From a checkpoint of a small transformer trained on Wikipedia.
Training: a variant of Muon for these matrices, 4231 steps.
MLP neurons of a small language model. Each row is named by its layer, matrix (gate and up: input weights) and neuron, and shows model dimensions 0-191. Each number is 500 + 40 x the weight over its row's rms, rounded and kept within 0 to 999. Numbers have three digits each. A neuron's up and down rows have the sign that makes its largest values positive.
After each neuron's rows, "fires in" lists the words (lower case) most often at its 100 highest values on Wikipedia text that the model never trained on.

L4.gate161:501472470432541472492470495487417516435473500538500542474512558541479502505511485531495506488451482487499492503442475527480500506553455456549469477408454441427469467454556480488550537472528523524454535542519543483527493497500485537547448501553522468501500496512393491500447540475554508483531493556441465542484485447473472513570533524475489456472466487491524609557556509505495516464518499486384478433485525436499486517489503465451550502514460575465444534455492511513541470503524465513506463462452524451500434490495473453483522492404464518596507483503386513449520475505518465521
L4.up161:415534600471461506468477570520447467559492488502484464518460503566410476472497548518502493492514515473561475451514431470494480489515460450475482514406472509480463562465505497490487488475454523423538467584560555537497496581477495526554518498452505470450467523490486520493506515461467508526508571427498540532514495456477439505471515485529472554479459502524565520571455465509477583593487521551473478463510531441412524538487473511488465522471477480457492508528520492517566540546541500578561460480521514533451429460542483555493482446497586473464449494462516584510478499497495572555
fires in: "w", "l", "year", "date", "research", "years"

L6.gate457:539521483568456570547454501460527473552487509527528506528453484446498559543528496487507542458427475480458528526546457579539479474493521484472470476488524495544525510470473586556467434510594525444573498510518463536527437492532505479452512488524502566410544490397537559417511523455603491482503440464428470516475486504502465507461516536591530496527468497502532482462472493538572562397464443553528484490476482515487525528513477464486485478510510484484431462488470529511499543502429498557490481496488508490483496516543497495483420502453552547570541480507464534488529545458538489502
L6.up457:487443579479437480473492506489513503445522381547490479510549511525535460391444446491513457484489431489472463505464476478518470538547561536512497563391535446486539494503446490423470530515490484580513497478490475461603506555559504535511494552515471476496511501527413496496582534509452470441512459475586456498508517454449505518512511514564533437455585511518501457532495483440529544555503526424529443509537524457546562497609501509506517509514472479451517519517430488522503505496531542507498472503495549495511488459486472485504545472525516461552569498510520566567512515437518565502
fires in: "public", "by", "film", "published", "missions", "file"

L3.gate110:535379548525543503511497542468546513512460508499526440522546488497527478551537444506503524511517485485544525448529513491554531541474482465380442567470536519513485546514496469502526475434488497500524471527495520463465498562454512431572457470518477503497468491482515431437537470500507495521508482555519421439475451531451514602498445449501472528500488473541515531411514458441527505544413468554576548555426544492537499513442479482438429495482530534507455480534527480493564546482443499452524433481468454434499557543526447526505549437460485535487532542498525470525463538484508502507
L3.up110:523408440496527510523501489423533442484509457515530475495495483485522530546541478494509481506574471543476542519491548455498433512480486487391489535422510598462552497493400502463565485471429459511465543505512504411498436503535529431556515483558568503494454535514531453532491449509484484522496531481476477474482422480441461567507548439499512472482509572493522560499562431436503569501401463475502521527463574471544475507496465467448441497497462509432497473478483534486554455475494509481535470564457492445482445532562507573490561462476461515590519557503534487515482497469529534501
fires in: "this", "which", "police", "political", "what"

L15.gate528:462536505528493519518441560468556547498507530575477504467506579486394476527470500555565490532517486484494511468471523502544447492448461476471521481563528432513484521497484457454607504515472496518572488505482574469543524509503528487497512556514438485470502431457549557455502426517449517434469500562518467514512535479535488454537421437440539472474558468520479451480421502506485533570506454486555478543492525518458519476534472563482584579488501488444451516537496504497477527431515436479537518510496510404535537414569417504531538446548498517649502585496538490497533506468467533487
L15.up528:459482560523529488457548479549486554510435541525503528504474490491491523475477451470481446527524545482518422588489507459479515515528489523506450539517514474479607491555521534562477476519503481559533584539479527525531501521420529501464507513478565512547522474505490509520541487495509457483544504421526467511607543456466465532510499470531504470455409457469523471446544584496527544480536493473468582416523511518505508518563504479389441542535483412552486488490498519484477500516464600478458532476519526534449465525525531508412499514541521413519559502510476547505526434470491508556
fires in: "are", "be", "were", "not", "an", "been"

L15.gate195:495514497483452532492507494490433536482473471460490453473508489514451477548582503475476499523573553531490584489534517525518574533464472442502446454476546529553420556512513517547519444469419422498520489483495488435456483498529450413475444553439487442597463513557520510560518543538453470525579468469591466510477481480436478517478463523524485523430523573460519555459489500547532526430579558547540531452524427522449498529510497538504494502491502463519501473514439487428487517452499530484545506515522512503442483484517556438457529462562508540521514474495508531454533499434523487453
L15.up195:419522488517476505464484462444447426514465527449516453542563511538469508465519535552493497438476484455455529445515557519586469495587530487443468569482592485454496494543443488457461517461523485489549491526451485494484502455463439476479431480493583500508498534625499532503530461533494511492432487496448501439471550533496479460548485520507472458435430546516578522463449454522474572498546504576447495558520566443541482480499515449477527452461480506536594474464504514470487553452434455503514497533511469487527454456526460551515492515545445570487497484554567506456523530566556544563
fires in: "as"

L9.gate411:476519485446503545497539476414563474551479557439473465534626423523515476458553486511506505500504489534508425493518571540468466511478474514462489528487524519525468449479510457518445563515513485539461504551530493550536554512490474564509506496511542515543472516592481540406443473531466526519555560459443446512475530463445445489469517502430473478506508497533490506470464534490567430469495565531544496401498507489471480453454495498473559501502455510540440484496440511449461467508501481442443522587518416406510487472430506535606461506448603469531483498458494545484489491457526522445
L9.up411:464527527510476424516537523486414434465541516479461461506552449538517513489553468541520514497537497512477512472508517540419518543490504515468495509431457461521477486500544481510519526503563461495503524426534482451527496482461440521472555521479465522514549525485493579525540454487469498520487523484455363481500533546486407529518549473458505488531532425561430435481443549508476410564536486415538398436503494494483550482534475403559476493520574501475475500475492519452552485469452519515526475475565522624511433495530531540546478528485515488480456498557543509530473510506420501465
fires in: "goes", "world", "american", "congress", "press", "rebounds"

L4.gate114:505509447531515496556535471536486580554551477460459540523441529454453502471481455522522602452536494528495484552465497522463540450562465513465520484462458505470473425522519591475485518501503510572503576542409522463492523470494553500488470399496505497464518524489499507442517490518507466575424513493494473476444571466513451469443457511516450455548477526468477523456500539461557496508530451494526512492484558535518594523456460514534528455516567476485533474473439529483421525508427500467461488554489571476548437474495474449594551469443475515566551450502549408506513469492493407496
L4.up114:443500480459510495556503586521550514433442459538484495553504527473510552459453438497499508508513548527490501513530438577536506468496540527503522542464542508461459469499558510530457445448421501427503575537473433521477432483497509470550546437490516495568495503452492475515439450518561508573549486566521468481509486522467531511530512528391527509520468517503530451549469533502520439493565515561509453474458458539503569535491523541534457399441527519520494536521604536533524505511489514513469501554588476443481519507427474513498460526562480529536502518516571454543439489430487499489
fires in: "international", "national", "president", "foreign", "residents"

L3.gate120:504467468509575457518524482482489545473488500540464478513479476500557512522512485523543494538506581463534473549483435471496495462508529584499530538512537473469496519530474564459477496367502545449513557482525536496516597500505481490504534507452391540527453533478492453472512542412460508435436471535561514506513521515485512480541528476541494520494436519458492474613468546559535520497509501512491513460450542495543543491548523423511481547556405488436501547463503506535481528526489594501489453451532451554496504409559513463507545492514524547494549506442530547493491393508546487518
L3.up120:539520502533536477525558476510490483468517436514509449469487494529539482473535495504489450506517565513499544553502515560513480572509495488479508541487465454515459514445492494472463615537505488517479512441503491525521523506556543568444506484550509470427523526564516469514409586413494585456470521473560469534530517472529473513468532498461510532445559516457511507524508398461514534523423465491480495546562539528457557558548527514386458465510430510581470518445496462529506506550552460529517433481545450418543485467556513519559439567437516463543530525539504505501498475494453546485
fires in: "court", "gourdou", "tournament", "course", "courthouse", "party"

L3.gate845:506426454464513516522461480533527564489464506485472453464532531425542514457515422488525495470444593479516513477510433487477528479517534484529503498518486525455498597543496519479500544483449510513512478517518516501437538499438468567472464465440547451542583518508509506477493460462497436475464483486498484551506484455533478541454511498508493536479504480451502531501508427516463526533491593537546523436458429497483503527506508455397504510512465485420462393479581453515460512544439540459502563474526547463464480564475512538540538527426555536501482487495475504478408546507523461544
L3.up845:524474460405519575471448506555552511490523474470540519480525443511500484449465414508456506498491541503487468421455503524496544424531501495395425530440480490500451480522498534501375555470474482461504479484477475486518420565423478500523508431473540584509515467489447466523531505520564490527480484564524556491538472491501535485592553423535458535481525514525476434526454530528530508465522486546486457470449497504485406543534506491515508541483465442532490460492499466504455501522535582503521489495547517408443537456502508471480481469474494491508568489495494552600549481520549555513
fires in: "women", "years", "year", "season", "girls"

L3.gate830:472436490493468480487509521564431480467497518582500480539589569466485434516508485475523485553464522475564523454437445415497466513433478463450532458539499512524453565486524499524485430475476477529580478506483431499428485493516488478442482485529436458586504486540465484449520536502523510512432461505523474492476507471505516495486431566435460522519555494490447441493526445496502423507528495585588541528528471494578530487435530475481496503489514569520516570583556551516509513397518485463524538463512472497461560466476517503477555532434433566447564498502492555459568482463499473498
L3.up830:564437507491455485456489490544486530566444525487456480474510494577537498533486477480542509560515510466472530487505480475434463565439422532506490485505466511428466500534555513427458504456454463531525517563466505550511531513428439462532508539499459573562548483507486504489378489503528575467460435514560472561575515515528493489508471529553473536467537479409468474479462549577513504533458457548503492525468454476539557503485500454518469534596504512490490528548532548486508471494551488466606515441399554511432475500538485521510520486465421503510444491521454516518528547501526488531
fires in: "election", "political", "professional", "congress", "politics"

L4.gate193:490562528482487513500510561528448569470547573477416551488518419510477560520569482496459479467525475500470513542483495459555536523500481444556535448471487451444582459440432528429538470502525464522527459499557571503538483532500554448540605523462485507546469494487501524516539487489515506413494441481490525475534446531487498518446500507495560580518495442451506420478502519477531476518414459494504476543594537438581524521493457489544525431474517468383465515538530515550518540486538531478588463485468505489543490561506542522433493524535430528575528424532449517473535510457456488519
L4.up193:442508550435486494508479530487433530444539539470488552435544442548526526484544471527474531492486461501502509562488561464539545496501477447477567469543507482510509524504486542423607473567542527554497477492522513471479502599484515469498546547478517555481478491474492457520528469533518481447458537434507539525495448499516551491490527480429557491513499518573515461504554516489517485530424461446486464516507584488598528497484509519542495470461527473434505552490543511540559526513504522537533466522467419504580557525513509562503479430541489482590524469500382509456473575429497530453
fires in: "both", "billboard", "coast", "board", "boys"

L13.gate523:513461473416504472485463498441548449445498527501498473528496560431459526539485503519504539542557570532514501518502516511575450470503431466509496465523520504524445543432467537479530466461525479497570518483496530488549460519480466473408569543488489541535525481499466514543591487513498510530496484456515554520477464600504488574539428529501484513426433451452515502458491437464539506453505463561485538594575519556424474476432484453484539551535439479442528513526499472485513510447458487506409487538548502467464489472528476517486525434526513495503443547496525505517516426524523485564
L13.up523:436501471480522455549494437405512413527506538546503425571514540464522471482550542420507536482517556511492475511525528591513432501446520452513505473488456461583468506533495441458420539480558473494528491506491519517448567500470496573435497441559493490590448526535544431478507464566512540541513493528485464532507459501481464572606453540590454465467430511432542551562524491561486470513479488495517453531448493521505469488495519444501560538526549511438487534459501451511471487510491464450545502516493456502474520473459494495509510540509461491519461440548513493461549481456499519525
fires in: "and", "or", "as", "then", "even"

L3.gate289:517484558480508468518474516563601529456496487529509572585543448549494582499512460528481511557501492498540506502479504502509531504462544447511392568466501444460487540522460526443568509469464463477547517541473439526476489553522439475559538478505519517416505516550540449507440479475516543491480391489486421501502499590461492524439496483556530514448503490543436453441505494517514523433531455442513500551494510461545544513407563506484463456470524483511472588556527458500563481450459579467499535516473521467506547518462508554487513462499480436542591495519478466485519507522483475436
L3.up289:476437516570490474565544560499498522512480504510515516503530454540446574521587469503526471529492433511553508455490566467521484409509561471425491586470496425538493511475509485504535421424505452511498511458508512476420418577469399516566487484491504505381517515544476512449561486492521524492499483479506456468472514570527505512419533457539496483474514468510461525489596468532474510454463453526587510479504539411502499584456548546539444471515510446489533582518542519474508530495503487504514470532509554569501565534483477536475542415488476549544564480535468450461518531495533509513
fires in: "public", "police", "political", "published", "politics", "policy"

L4.gate361:491498514544450469502482468480460619479490550515493533557544540479589440531522528435535454544435488573432518539498441492462556473554579535496473446460518543544473521523552562508547462537511508547433541535436478501502534552520470495453442541507447465485484458485545585443493488487435526494510530533518491486512508464526489453489469473541426504472450517512486439543558495477499451511452453531463454397464482434627520509523560425556468507434577518468549517497438480455530499433501483508469517478474522520437559473501554528501471522473475487452478546476513525465490509493526456529
L4.up361:466484468468443456525483521512533478506483437505503547490438549384553484546487486519563532512432516438448517531533473444462510512511481455530503537539545565494568501538505558573565471552476593521517571533534484472430532546470489530455505451446467523454539529513469496433521453474408495586431588491520430468458523538529498508526515440503469452501477463541502486509531486521512458450430461552514557474441566491463568508538563502562469501474473500465509504462483497509527464435532544519499478530525527567491535438495463465556508503508509487450551521502430483516455517527490439560
fires in: "government", "mission", "foreign", "and", "state", "northern"

L3.gate223:477489493514592575512561509523410439532545524468537508512472478471435597568514457544507534580498482569517508567444540553527521539453583488499481555590488492470502497513528447576541404458457512475514464520444588509488510560509496485457456444474512491523536481548477450533500464476501520475550529521487487462423557544403511536504495511584542532480519552504508513510515491559463498448549529481522540504542478490516483401510558502557521499479467465467552472461517483449508548538502541455427578570569467550475577508478478475543477492539505458561515477475536529520489533550521500483
L3.up223:518443463516509496501541448506492488501571441463499571558541472596467460494515491505541554438505525515576493422439567494495566481537485496494501476424512541501454545549548466502519500536554518510535530456477488521523466598510497518535444461524569464425508492615520432487511469548519472552518537509505530496494526537569521498523533511500530512482553499486498480530519400499478502496520492450476434462561433478594560499467498488542529496520423538460519477546566460477445392471543583449397453515522545467447504451506444436576497516481539459478568496506531517490524434551472535531
fires in: "years", "year", "million", "william"

L6.gate108:546525542599530477533537498507460485522542449454541537548533559449484583504438547508503523509452541476593439442500556437550501582483550465507511502481484456574514512478462554466464516511526515536456476508497468494523504440465483527381495476544493486514477468459569519471535452440434558489496454496475463469523510522546424503463553503522449539483555518529528497416503518533506455484535490561493524508470434490513544483478499470587422492534528478528518527473488434499570529492463562498548416537525510472527528536557498528508520546494511485551555463473546514586548549501519525519
L6.up108:490534628584527573531482447498453586486568417476498501490516493455453506551457513540514396513442525460522457431517518520617491530538512495550459496487531479557532542519500549504434537515518529544560487472523437483524504471477483552514552506548472511477468439465548600471517402467521530406514423470531478444494547529508498488476473420545463481525560473519532465477498503483526509498551485558479571512502474517455488464498511479572446502559509468491496461470522514524561451436484510535498431512527464448458527556567516534480497537504506498508527502442549534532475501516482555499
fires in: "public", "founded", "published", "foundation", "act"

L7.gate158:524468523493473493443532542473475462506510446501487483508510444546493486516537520528495573545519523468471550547555481522551497502486431520592518582616507522519482508572522527576440601463533502479412458488535542483453603474460537472506572511539522562462485494473543513517473530442493433463479509481496494517517477522464500536494488535489470505488532439492513515524357512512440455452555481507487546487526490496552423499547497528507489458471449575461405494477494493506450509444507449538436493430441521520585461431505497503537542505521501557542555486507536533499460458515480537456
L7.up158:416513542591452477420497462522430521510495476446544506523544433496465571503386487507496525489494479516479504486477551423499498505517468528524489536477495539499528443493497426565509527544447563460402496454539469511475535543514571482472485529426558551500549496544592450500567503464494512479506522523536530573556511521475533537539515532433417577477493522454554469535443477512533458540471512532550450499546552523500513475534519430478463501521474500482497483521526477543466475504475425460528540477476524475502448564470503500506557519553451533517502456455495452487442410435553479438
fires in: "more", "gourdou", "tournament", "king", "much", "some"

L3.gate812:475564572474467533496483492472488539464506488461488449492584446523558512529458490474512474509502500495508547463464473609546591463478442482440475508543529511427515459458462542523513445539492483529512476577514473508521499492407475483513493522578523521468536474492477470497461609466436514390552516522525460485500504504525468517460506501548433515527484466515467501535460527558623499553462538514477525469559480500504523479515494504469494444431506439504543459454485503451471477493437498534530565498461491483509528482510469511464517506484581517474520568559505448543580472497472498474
L3.up812:484562487463426486525463520488470491495487516452573466436535482529525499467513477474473468470529522505484539507489579539516542489511408482502515509526522462448457451449487583468535519493470550508474513553480522510486495444442427498529555512579527551525544536540429540491489611433492433484538533491518508516518526459465451542483519470584461525535476546497397513554406457530597538521541475510458459467518510513485458469544522499492504439455514481511500499489488460537524510532456497533571510546484531484460492423525512509439424483528582557572533543562535463484528468485521486474
fires in: "as"

L4.gate372:524526449521525521501579501519489489517434502509546473597429544446533482492472488496523522504590508469429446504526521537572471566508496605509472476559535496466534460384504454476525456469518501518539541440440489483519489401480451456484460541504466484447520477505461494522479521452533496472480510610534511553462535474486513504468517523510462452495539462496508508538457447539505489560509510485522580451517511449459554480473470517436488491558506482497530526464437595479470476507527488461496449497517523533542519519504457499464519552472506499513503535511520538457620543540484425543
L4.up372:502531524536495531604454538577520517431458495443504483524450532418531573429471458432517506571568523469449511507500503505501454573544470560492503496437429469488500462402570480514457508504472414477512547466564482509539522523406465527525439500526521485516491539502523526551449518513508476471450494510582503513491542502534474487568562513556527505431519487462474564455493474486516520481526474514509482501479554542457489482580470549515505490518578465538476486505465506481508465525433511542525492547531514499490522525541517492444519492518566451505440475514460460545570501480537580433
fires in: "can", "now", "may", "not", "night", "might"

L4.gate594:494486542473587465551443440503540506591463533470449575493587552488509475547535452454536520460569550504462515478484542455536415504503472504465551502483420496481480579454552480507462555528525461444467529538486533569457479497504434481463489461456489476529449528447461477501491468460430513585466464504479461499500581497484546483480457532435475497501512535488513492558463441502476455536476463506469506479511523510491528545503492451512514548482489472488520608564468484503495476496508465454453477481485532515496438573492514443424511515498466495539537448429495580505478577484538517576
L4.up594:564460414497553585525511481479564508529462516461496508399449581536521514496493459507561524505485517514495449489488387456529462473397502555497519517459515479471487517500467518526478483552540508527496493550484492539512479500427444519500529497465532471530514461500529484511485505542464548456497438452505586493467505590500475563472446487467461496444526510499544514500432478543565538522510490455535492472449469533544498510432447561554476558488471424519460551505438453568512470581400428535423529479480382486545487428506546516503526544456439448466544535537472521525565517495529495538
fires in: "win", "won", "billboard", "life", "loss", "twelve"

L15.gate31:490521483584518475469499543456447476514474466422457517541512479468471492533549523487501513536516503439483444489563446550536506486534510532507476492467487568467490540501519507535512447574433437458453541541480505503581571540466504490444491462514513531530506468502498461464462549443463613553570541585446485495511515519549531507460476453515423522423485493466511476548496471447491547507510504514478545507453507412449489489581542440497468499563505464490518529469482561527464503540525488549511506572450452460506498539489502464487520533594452497411488565430503457516539509468523518579
L15.up31:591479493457536506508396488517459450525551517539478527516488463490439571510466535457451457505478466477526488429509486486446445491507461531513457489493492458500582470503477455415523566523520497465499538429473538511482494516500456500501466439564550503493520511533514461405436517482479461509503444542562425516557459513471517515516464488477479594475525438499431478542611518456511451519450497494446409519464524418529455540463515511507499516543553555442509467510598435502508423537537454522496480540519469529441535489457434429535478495535449515460510519533490482475522505528482449546
fires in: "and", "to", "against"

L7.gate178:464542533470453454498464553576607574494522521499518532496496510504440455511462510502432534527545522462505549495592534514543524435523534508477481478451492437570517482468495476469531445512513517498489499489484543503576546484499509548460515461516536504482559573514525534481565545504483500492463514506504485446538488540539457569521506399446453555476497568538425425455473489537454489442513512408516547588466490524419482541516475494478434446501522545480519455468570442501452602466505438513484469481595579498494456486511450531546474516491493514484544501490511493518501496453511471515
L7.up178:533481465516487504503501429485475494486512408504481454459462542596475492524537446500517477598559517472484485428493504494474489510528492474447534519483456528535420508508541482542474483487489573520481470492470455471470555484430492462514521494434483493468538476448541610531472424453484432470525454428441475492493504472510552501494547436494480473502504464558432432508480533425575540444438523490495595453458556513563498473396439479543517525511546443498582451466485472562508482514493525486544502518537511520542522466520478504542425546437441529594519498536519536444522540588481511524
fires in: "would", "university", "could", "formation"

L3.gate95:549558563488463468481514482489442552465426472467448499446536480449480536493537513546496547445531473545559500516454551487514432505492478526481556535558519468368568525475515509474475474472475487544447491498475485464551495441530429518454553563469555526441498470461430533583551491517477557517476489411517508558486513486486444515527453528503472497491502538452463390483521493507517484530522461465495491464561528493549471496440431522430470436599528534452525535543434471538542515411544497502454429505460520540488519519484505510549501539471474515505496485501444497465535520428429500572
L3.up95:525517543423527491523526473448484476468532488452480468458576517527437527483519484535474454438522415546553507519449517556507481563453598478480543481492491486466458478443571449546561462537491505487516503545570564454526496508536476538535490560507521482521552508522513476585447550534540538423526408462503421488528551486523469472503495441541490488448529560508525519459500487452529453544516435484528483451497478475544586514430504520526537535466556572477518477423461512489471497438478518551485385509473432511490501528460505477560526544500514585461499498554538520563503576489434461494
fires in: "both", "board", "800", "8", "boys"

L4.gate180:489524483492421533495526473470535519428473474541538568426477565463458523527475515497464569565536476460540491481490538500485532501384529535415493476507581521581525463454497468552483469490479478518504505481491476527619483474522496541514450470491471496437528532591504448500622482498440454554426493527534472502442502531462515458484500521530467552502515525524524521480456448457466534529509478512454477495507555528474583544543542494512506467447462453466472519459468534492555564461421458468479465530516516482495517471461526438496519469522493464507422499466475517468497495470472494579
L4.up180:475516420501467472469550465478526462489539475523531544552473523387480468515519464598484515452528473480481446469475507455579531518517499551376492519448510451531547510484489560509548533461444478568462522553482459544561548449518414450456556532476427462465489492584507498494495459527507501575462469513540506487530459557471478466552511522572425486475517506552545566548484493459539560608501505505456569543501538480545482549577494492496515472507468484518520488495519474491494495486516503527449560437480506519484538437471492520506524528487553540518496483479497447517564538452517562515
fires in: "public", "known", "historical", "story", "published", "studies"

L3.gate427:422505553507535454557589524418469481541529536528470531478450433518541512479543531544450481501522498513553527483487462603464524555503519447541471491482416539457540422493508445515537537566437500553479488507523466514546471500533510468508566526408476485492552519547503492584521419430520461440505502446564531455488483574510532495475551423480479531439498514550552496461496483475490446526558532493556536501484368503510449506586505433469503550533506493577514535528492531492503518440553487460484462515455521532454500483468524557473506538475515544515524500539423581467528475444486510520
L3.up427:598450520492557506502500492504517512430486517475536540411574512518531544523507508523459545496533372468473444486462569435513517448450535532469539520546584497503544536568452549487483462454555503445512478507552539384552450543460521520518528486568519544441542478439466489516555511535495482498560484497466538560479428417440532442484503507500497501505508536525493448463550546469587452509509416541427487520477537554564496469435495473565468462480484498442481551522434432502495544545521521484505462440461501470520513452482477507487452501522490445479484498426499463422491523535516541520
fires in: "both", "board", "billboard", "boys"

L3.gate827:479575520552570459476512493482406501480429468430532495465515430494516486538474503419494525485563440508542431479511539476449456482547542473535473570506566529527524446485465475524471450456522495531483514477487564475545491493545494447473481486590520474515491440453403442551524517435464570499535509534557445524508537449439487498513505534581596483414414509443506496525507497470473468481550484500494481535414505530603564484461465465454518529482488552452550465502624482541492482471581460504465534448530426507512505440543484504468532528484504487545478475502520516476457497506502492520
L3.up827:545497514535483468547452448528529418450462478471518477502514579556500527471562510579457416513463496507604503413514548502457449520517473522505569531533466485489470533465420518480547471518391411445528520460502540489535489570456525446537518573497491495447507496522503463448566491434450489485466460461481582497535554460502491545447507542546542436457482524531513456447480453498538530500470457573533547455565482451465530524550482601440548505462531514391430550462470487416505561503516483491551490438508495536537481474455591488489482459493560497481490524478463495447479548537489504503
fires in: "6", "5", "50", "55", "56"

L6.gate236:554485488477523561498497451550546516467539484455490529535527530532511486523512566517483460492540447495492462480500563596559477444508504570452483517549478401470529461514473520538476451452487460504478509461531486492495500559406558450516549524485524469520466503488453446492492621521479516441476566573534529512513412446540472502485510571427478529489462489507590566468526476529495559529491533578470504474533462424510533529519504448546520440566505559491414491524539457511490451543474488512510508519506503486470531524417483440438531566480467453464441556518474516454476511529482460529
L6.up236:513524468442509491518513525447507541541459501459441482481451528471468569494460518476463533526491562535483525451592496536530505538465522508499462473584511551552471481437512523487485494430475514522529520556517512478524585524480569474515445480531473533505427540477495519487502538438524511518456549534574410500488414558484477568569466498517476524510484476543511530445459559508507540486506507513477549443471566461509582544427508498568555427477423480444510519488502479517531555468527479465452558511551498419552441554439464439532475481426478471418529600495527566542504454517429489458
fires in: "more", "just", "shortly", "such", "most"

L3.gate107:485598420513477536502582523540495535526466501535455511519522523512487527445462511500460438483477524557494564528494460473483540488521563486461465517512535514437497497464452520527550507445487466466469406562534533477499531548453555613446486520510492496484520541486466520543466501487453442448507549461503531520464507515472458478511514611572495495457473462508573515517568467516576486444501540528552450534415525509489598461494492515501595541458484491520518506482498483478543597472548504534476501516547524545587526407509543484455484532457495532513548428500433480473428468529499442499
L3.up107:545542526475440583471535502505428515562496515430574506526495466479526551575502469490515511500505562504432513503527483460538523437551510514517431512585507528478533515466574476504484514488500467540519447466517475432523456535494511478550498457524487509518537520529557495572478493471482486527492531545528499509460495476581468490500516455429517412425457459413510466469520638569499507476492499469467483514496522441486515434469517451544455557474514540441557543485448493510524490541472451499550563469502489527531551505490444449503583564515512598517522543516513494515444448425506518509
fires in: "all", "most", "lost", "large"

L3.gate765:435483487470628487514453480482528482513547507505517455526545503494483517462508445457502473480516472579518465527480498553476528519500503549544478493434450544560473444459463549495497485539600584487439533545451464568450496485541443464409474496468543528488495549529477435516486467496492481519437568561553479613490402473529487520571498488509436523437463523474463469499461486495496485468558500532544520552506427472494472490446461535496545471520517501545496525466518586514489458420507503481523452470547432476482482471475431421442565499524565509500578517575544579447521444498476538541
L3.up765:496419469547588430481505591465503494530494522544439419494437484485486528480429521453452533524527449551523508504533453467460471468487483545522520524538475541483494462535497472518488491486551590469600458552489543516513515445495498510458472475517542475496498513461528492509545453484390535464460414457503546542571543502466534537437428536514517442492551494514472471492504502503516560476519457561483489430455484511537495468410492405555552490486486549506443557541561474497534541573447510484471481451466456443565445516512570483514469570492479504509459480521465542437502572445487526456
fires in: "party", "park", "paris", "ivan", "n", "gov"

L15.gate414:491509585519508468501507519430540521520512522524445422489477554486539514537496520490467491516453481541530523535400480498527503544531497577430501478466523566568457534460559557436537519530547445517488493524559496398548493508460487547491458551499475518450498483534498499464535517482490493500456547505516429551445557462530470530535505444460540520517520482514492557577518473530477511452518563509535501465491422533526475451619537511430474508430494577431506524525483444451580515421480458560478555498374525531507542498536495463503566508444536439446465454623572515516443494495569469493
L15.up414:562506534553535471476533540501537604540475513522481565564510489498562519438487497541484532510540570522504481507580414490438428509511566531497473510493474462461407508514540463548505469548493444526528492563538529480505539552455508483491507525492506526470527541468420492457548537489524530486496524545469509481487493501538468537494535466514563435502537448389499574538519539436503561512537498447478549436498530461519493467581549458483558576497447539458520577600483478504527521475477540509527490503527517488504582485590470457548538458514517426508541457460493485550475476468495477500
fires in: "all", "both", "many", "most", "some"

L17.gate91:530527453475423477504507494543540561520488550548507497486414477434483513474525477528503479459508524421509509456441505541550499456519541494529452486498481577494559477423480504437469459488493491501456480542496483434401549469440452489496529476510425494344463526525476550474493475508462517520503525474429483477579505469459484549497493486559465452537425426561505470571464490519499485462490479488454476517512570565459499514525459524531501462531553492565454490434489485489466573471494489471444557502505519440520513538562488551495533536478521471573475535539495550453537435530508526482
L17.up91:470465464476524484596549510521470511498475557502470471527411514501530451486477449553489577517516594541474487468546563507539506501512462492475529464498458480444502478442526517524495488503531509496452522436472557540485483461399592535557534484510477478470476472428529541480505520568477491476465499552472548481481497501507568577509507421556507564526464501516508434498565516556477563527580529498532495474517511515465517542554469494492531573512561498556464476442460507506469570490406504499484539555549543463531553489602535566481507543453456432476468486587463505526579491475450507519
fires in: "to", "not", "may", "also", "can"

L13.gate611:479486541426467464483507526469456512439499420532495514469599486463508583547490513538421521482455479526504526464514447591524501527503446464431463498475521558491536517486482537436513517514548477469574489435461495481511485462483511512570506519483430454493582487578462531542597491489487458476567506525472509504541532525442493555497500435541457464464498488522438458486515509512461519376588516507410487548441466481503498533540510421481476500471487391531529537572423527480492546456442492451479491469528507484458494477549471526536478500492512494477482475526523553482531487497523434564
L13.up611:497426476443479435512517505481493504472476465510510494444541466477516573507536421518464482517497477413447546524513519563503527431487499487400510515492496453513524465495474494449502507553547483449584453497525503475458448497494447547496504524501482444532509558467495481509513465449497529539555490464563492481539537510517568610524557537542419514470533498466457454498413499458440522480504540550424511546521513523466511485508549446495476505425499391496563545497446563426583512463455493496517540466442519496522481536503534463460475491575503490533476419525472589557471532545496466553
fires in: "as", "when", "to", "population", "province"